config = dict(
    num_attention_heads=5,
    hidden_act='gelu',
    qk_norm=False,
    tie_word_embeddings=True,
    init='trunc',
    init_std_qkv=0.0586,
    learning_rate=0.00931,
    train_tokens=272900000,
    max_steps=4165,
)
MLP neurons of a small language model. Each row is named by its layer, matrix (up: input weights; down: output weights) and neuron, and shows model dimensions 16-143. Each number is 128 + 24 x the weight over its row's rms, rounded and kept within 0 to 255. Numbers have three digits each.
After each neuron's rows, "fires on" lists the tokens most often at its 100 highest values on Wikipedia text that the model never trained on.

L6.up294:071139110099165158104164103153133136142122119161213118124160097120090126157109112108125075149177097138150115124097114152157154126110143152127156120119111160102133149144169128139160143100123136175151106158125121148137131137144130152094135117121099162112136080131132111107097105164111154108126123139119080147122097118094115110115112100175121144121069099138138144125167125108127095160121
L6.down294:139078120098096103142057149131132156159119115124135143128154133119086167104116122126167159141143089118141115142126078120131113100144149126114128118104091107162159146164138127159118097098147132125116086116129171150152135133124146116136127179062148144165090117160119111143143113118154163106126123129083137109161108141171105156139149175102151128131107113131079085111128104102121132086130
fires on: " of", "-", "0", "ly", " and", ":"

L7.up672:152143127085095114119111131139115125116160145135137144140147133095133137153143200105128123173139093168125194113153120144086164151121131142129127116145081142101144175124113126127162089120131123147133096126098146157129105136112114148130152144137147154097155119156104099108163126112142134076111101105133141169133145096098104113123118093120121120098148084139139156130093150180095100148125
L7.down672:079108114137155152158147127095148113100109158112101109137148130122161153111174179101160093114147140119126123154131120116125163113082148113123148105161142112110113094117149131121141177139148106097155140125117146104119086124086155062125184108113090173127180115113140102108146088116142108133133131119076150116148161166159147128130104108117134103110135134142163093151111147151117111133153
fires on: ".", ",", "2", "1", " ", " |"

L10.up601:123113143109162119150114143125128079122117117147143131124120161107110120176148148103116149126149146122157112125083084146139177105164114084136128136110138127146128118157130164115163128150102121081131099099167122128113155156076142129112102171118091163119086159123120096122081144116134117139132125171127163140099136087140129106110109153121086127129104153131103114084109114136124107141185
L10.down601:104129116136124160124134123128157139076154106122065119158115117141152146147130115122138124136086150099139126149119127181140135146089160132140102118103120117091137119124154119138133125142115107068123085164104110096114151146112121131097100133109145092104110136135148132145131130077152123133085138133075117143129092087108103168106131105152103136165158127134143133129130171149156158160144
fires on: "1", "5", "2", "3", "4", "9"

L8.up58:143092185126119107123148108143127105102126103131153121117121121093143109085113132139135126131074133118113116135126139133134158104159143121119137170146113153099096139117082135116135087125132097080101084165138131118171141153130129142111132119143108070167132130155134094146123109135073164066159172070112121162174156131120100163148108147125135124134114112156111132120145133070171123124134
L8.down58:142086161121124140157121132118143155151103120139142075072161112122146151158144094137123145118147065133125141112131173127121127128163124134143125091103139119152174118141133087104113120154115104118124101148130115141140148121104133075130152130161130118117141136111163143101159131153136188109118108151084141102163118117146128144136130132105099119135187134153123051170156114115101126131137
fires on: " ", " as", "as", "ri"

L9.up226:141082129143096143123088098114159087174151145113130165085103151153094158135102135116094082147149139145127171120114135126125130115093120139099111145097143158133112145131107110145132109125133078135133095171128104123108192133178142173121093132165131154118124152128111128166138168116143094156083124155166156110112097140102146131097124120150154140136133138132113133122132080156083146098152
L9.down226:119144151121157107156129167120152104094113117059180112112115131123155127137121138095138147121105096101100125096132145122129156122116107111136148140133127155160131157131156090133116156123116152116110145106116151152110101155167149124123173157169144134149109115141090096108109130157112122156172133122138158115097122102159108146141089103120110114109082126082111185106157124141108163135085
fires on: "2", "8", "1", "9"

L8.up480:141109140104147159157147089201113100139146138092135131141139134127149043141112125148147136149117132133125136157153164125141138115094125116110137123111124124125120166147132112148131126135121131099123147149158178124126121119096072129135115126102125105139167082140150126144142126133139077145093112086152131134176085127116120112067156111149185106143107107140096095141122139126120173133130
L8.down480:103097123110132127121130153126174152162111151094093144136147144155129149134133099157139123106146103120110150078098184094135120161143154113127101094141144137108147115119115150138139139125115146120113168116127131115115177182122130172100121150128127094103148141148129149081103154127080091158132136105127164132129122105163104159128095147149116126162071138154120062111114142114149117116155
fires on: "9", "4", "5", "8", " Association"

L4.up763:055151127147139130117108101126088090132153117153148128096153141131105105144101136129141145135095115117176137149120123146152157093109113135157127136112106096103170147109146187155086123142102140150151117118160119122140129174126169128110139114053104105123122113131119112111106087164137103150123133175136145170117110162116114088136102115145111116103126180126123127128134125132151099126122
L4.down763:152148118176078121131110143141110105107086165146087117122130113147134118171141149130142129119182106085121149075124127110164100099149116109160127095097101118173146112121122155144124111107113111117110134143117140101130124162153125110114143117136155134134150140126111117110148137155109155115131167138141123138099139103138114147128170114113112153123095137176094138090132083141112138059150
fires on: " and", "2", "1", "0", "6"

L10.up103:150129138091116086134159178138107164083133136117126127063169127150107110093162100104146112140162129129088095134149123107090151140168144158113109093119111133166116102139163137132153151096164089121117124131095124128120160116124140120146127141105135127096136113145104159161119097153154132137097137163160169127110098148139133170154112137121141129144152134184145113055148104172123128137135
L10.down103:140130141124117114081144093131144101156111139138119141111149090104144098104139091122111152150138164137138107144141102121160117146102134092179153171170129113152131149089091080121128115134109189117128164146123159129115128121156140139154101113108158114165122130160111142171126119116138134171143131126098109106111140187126117141136150138130155105131150095104157104131109141115134123089109
fires on: "3", "0", "1", "2", "6", "9"

L6.up615:124134147139093092105090119167104086111134118115127175089128150139097101141114159150137133121154079181154153114137149106107141138158117165106119144078153092139121148139135129108127124121123101132129153149135134156104164158100086174117182125111116125134154105106133169102169159116142101143080125092124167140121156132084122119112129113126139141079123130150080132110116115139143112084116
L6.down615:113134109152111126133147161127161100134137089125144093167128136134136140161154172114098128102107131066083116120115152132116103131114170142148119131137119118069141156141115132129143169137134159077092127080177135123094108114115185118111136134112115103150102162135157106122097157176130116140135128142141144098139114118135123175158089167111152094124119094156133091134101149101115159107086
fires on: ".", "2", "4", "9", "5", "8"

L11.up484:111119136120115160085138143169149138167118138159127177113146131121104133083151121130121064142141123125097108090137164137158124139139108145115134106078095079128123100140133126142129092157123103114137119127199180135143148122109108122141167118143134095129114144151113106154103116129131141136134081138168135175124149133132169120114133161108158134090122167085123107154106145128134081084100
L11.down484:096146118106140127131105131107134166123071110171143137107143135118093148150167130121107081124134117150120130161092142164176104092152133121118124107110080105122182163087132128091110126146105117149148092194142144120131114101124138107161135132125121097118126145173125125146134111139100181189107154135128116148120120127129139139095108124150129141142157159130103121121120148107163133160192
fires on: "1", "y", " simple"

L11.up340:143078154147119120110143123118068116123110125155155090123081105169115121100075155177112123140121128131157110144179149126165182107127121098133139130114094102147139150105109129083161144160147118152122165121154140147054147127086098145120151158144144119110103153129097122152108132126112162106140125127137104125159145109076094134165121120142164146083102115131127106112135164155137138156147
L11.down340:089164134153085128113108102116165122120138134115108164143157122123137100144104113144123125115152133171145138133134082087129166125092110110138142121124138170142148153131092129126151128115164099091166132133171113142138129106140088139132123166140109129134124126133108124081118110152153107140195099112111149132159152159101141110110171114126140138147132115113114140074126101065145136122080
fires on: "s", "0", "ing", "2", "ed"

L11.up55:081112121097117147134116108146136129079119164148130076128123154138158118115116109135122145117162144163148125101152133205128147078170144124121119102076117111141128139150116102175133139124097122135097105123144091116089133145121095106137155126148084133130129136130114106126109134162102155093119120163152132114087136103102138119101150159125073118129129168112103107093143152125156152093158
L11.down55:070166132147084119138109157133084110111120104144080126131144123113155129155097126139167123123172162117139118173172133157119140119121121149156099115148120125107094159118127121117125115122118140100117198119110140117149142134109094159087132144124171141101125130137100099140095127088175133152170142114103118137118157136065163174124128128138107130133118093138136134138156123168084119135152
fires on: "2", "1", "6", "0", "3", "5"

L11.up22:137108104121111149155139136162130118102119153157076136112117124090043116112072148110105119116118112107131161146128130092100152108141154113163091122117092118124119146191115148123136144148139104113131130131155149128128145149157122131120101186100125131130121134151156150153107144113108169125131094127125087121120103130123120119133129142131188162114153189170115111155101106116172147112139
L11.down22:146091129176125101089091111121095149138084145113153117129134134149123134116142154082128142129127127125177091138176115138130110181103142121150155124140163116126119134122114118156158118126130164138130102137135173147143125140095105163098071138131119116121099085151138130126129118109113077080116178105120120123136168134160138143103146146125161107118164165122098115154110107113150101120107
fires on: "1", "-", " "

L10.up699:123129141117120149062098105170105107150132143150126095205091124132158112123143135146106138138102125115146167134111121168118127128124142119167079150076116132105160184116160123147110144107108122112129148131178082148161100115150103138139114140129122135122112089140111113112104122111150074127141151123158127139157124149140106151129096132145149156160120122161119120114105133110170131113122
L10.down699:128136146150101135104114090140123148165137124164116130117135102131105152144183108130141117134106135088100088136107106079161108095165164159131146108135112132169135116164142131115180156100095131149150147108140126123124131112176109133104163137138191119080122131155130105148114115126115148133108126142157107169121169121045108130130166104145089149134144109140144110122147078150097122080145
fires on: "0", "6", "9", "8", "5"

L10.up294:085166122131155113137096147115153144123148090149131143075105121137100174147142142144109134136143088130174125103140127119160151072138171078135121123083069096151155124165170134150106114163152151163148132130149122117168119143088155143116120113113132095123102108151116107136154142096113156133123135144144140113129136093132072134143161135106146116136124129074096135119127122103176083157109
L10.down294:161129146157114150131132115123129117139107136109127157132109089082168145081086126149151080150148155133103152116158163156090106160125139143164095139112147178137068096113083105123130170093129128142107115166115131159119113097173115144102154134128127124156159135175141123136117121094129136093166103141109104130077106123116085133141141125135120134124127115127137126121080146126135177104130
fires on: " a", "1", "–"

L10.up643:145143129132109121138131099121124116162139104158133143138196151127068117149149087073171125100113130130132118142128112129126124125157162122117135114084148134128147119114125141125146095113167129124113120167123138179127156144140150113131184141099134080123141126132122117099157180081162114151121166057148106131109147143121138108153170082147132125133117137160102107068113139136104135117122
L10.down643:121171116179143147155125111106124144124108126169114114113104092080111146085124174134105174098130145130119135080131115133153126162174127165127097115105104083161124141149115142143110135140146150098124107086112105141116149132109124160122112135147119127092122138121117138122125132134111151132138129143127147103157176099096104194157119153139156143139125139107174111165105152138128085129110
fires on: " of", ".", "-", "2", "1", " "

L9.up465:119146160115126139144163117163148139133125130178116143099099158161107130116120152175136135158135100135158126163146138111136124138123180115128080123127079120099131094154111145145131151097115093124127081117135136095102148157129133136104094157118131125106181126150151150142128134119124179161086110154116142075127110103153111114127123087088117102141149130118109131124118092141123136152111
L9.down465:145134113134120095076153141137121110120121083167128125157110130106101092122089139141088122145107144123110105119146095119141108117119176146149097127115117133121079117142124109123087112119092175132112144145111096172172149120127129126121136103113140091114127152171131154133119129082136128118097174121145169101137163167123135122129113149112147121112127144118147142167101123116127181081114
fires on: "–", " a", "3", "-", "1"

L8.up383:175118175154118115114141141106174093152160155140160072088134161135129116167088130138103105128113128131127180116173126093128153139065128111142117087078098116110116137127093152097125158159158114158131128134161134148073154097185117127140099134122123127154156129147169120116105168094106160117099129148128112135167131136139110132148104139159106134152094138117137139120156122144121132144145
L8.down383:133161112135126155144110125121150127110122128133139162139087126107098168132151138181131109126139129097135102174125131164180111136131120182141140138118168162127156107166092124141113128104089113148095101126111109151149116155098131177137098163169143108112134133179079187119120129132113133103124132098144102118085111159161120091114100127145123100116135151133129153099144129124157140128144
fires on: " ", " (", "(", "9", "0", " |"

L8.up360:085095144105132093130138076155144091149121138120160172108131140146132077093107137121114147119149140128098111128122114175100130115166132098126146179063132123120154167156136160131077122140117155099113095131128130158113128131148136150106133127098105114174094144114152074100092125173148119141161129133132098114119131121101111113162105126110111087148132139099121156157157112123158112121116
L8.down360:117184094144100172155121182135136129135103128085153122159114133104107142121162122144118124165124116088131122113090178150140131147132164124115099096107114119109168110100147111123131135150120123097141134146122157083135164082131115129083137137140106134141127092162109132164144132111105108104087114112083123105113107148168112160094147105152124152122111133092159132142144142163129124097145
fires on: " the", "0", "2", "9", "4"

L8.up129:142126152112109152118122158133170101147127130117107115146146104114123124145136148144174087115103123151125127130112117142148134133122082132089116117106119111153124141089140141131093084120071074152119171113147155117157139113062140120145121139138101185157138169156105136132092116145120140144141081124113144137111115124126088151143133128161130121100142166107180083159131123120135123119112
L8.down129:129155131150161142129133104150129104110120141133118134141132116170157126147110106091095138156147152101089160126157122174135124137161121095107116117149158122126178137108151104124116120096159158138119120147140132135133141109164112113096133120137126123158123136163069072121091156112130132164160135124111111109060175111145124155074109107127091117116115167111130140102132133100116102156161
fires on: "1", " "

L8.up528:157105124117121133108141127137131103118115122146097103089097144113126067145083116187105147138118103160140142108119133120113158127159171122111104123145104124124142157104102140131133131119134108119108134123139133118110184145128125109078119135100117133085149121147129150098156189117134139119110147159121114136143122115152119114127120084121122182096084168144101146116137132141153168119128
L8.down528:154137141164094117156105126129153138103130101108121133155120128151125120166123106128096143127146098133108128129092133096137109104109127130164125077093181195117145136141132148118127099132115141134134109130142097121150135136107121195130093136175094136139123129164148146133114147141128162172146095170139118153123122152118107143120154111172100151139128131140120142111129103168147113098108
fires on: "0", "6", "2", "9", "8", "1"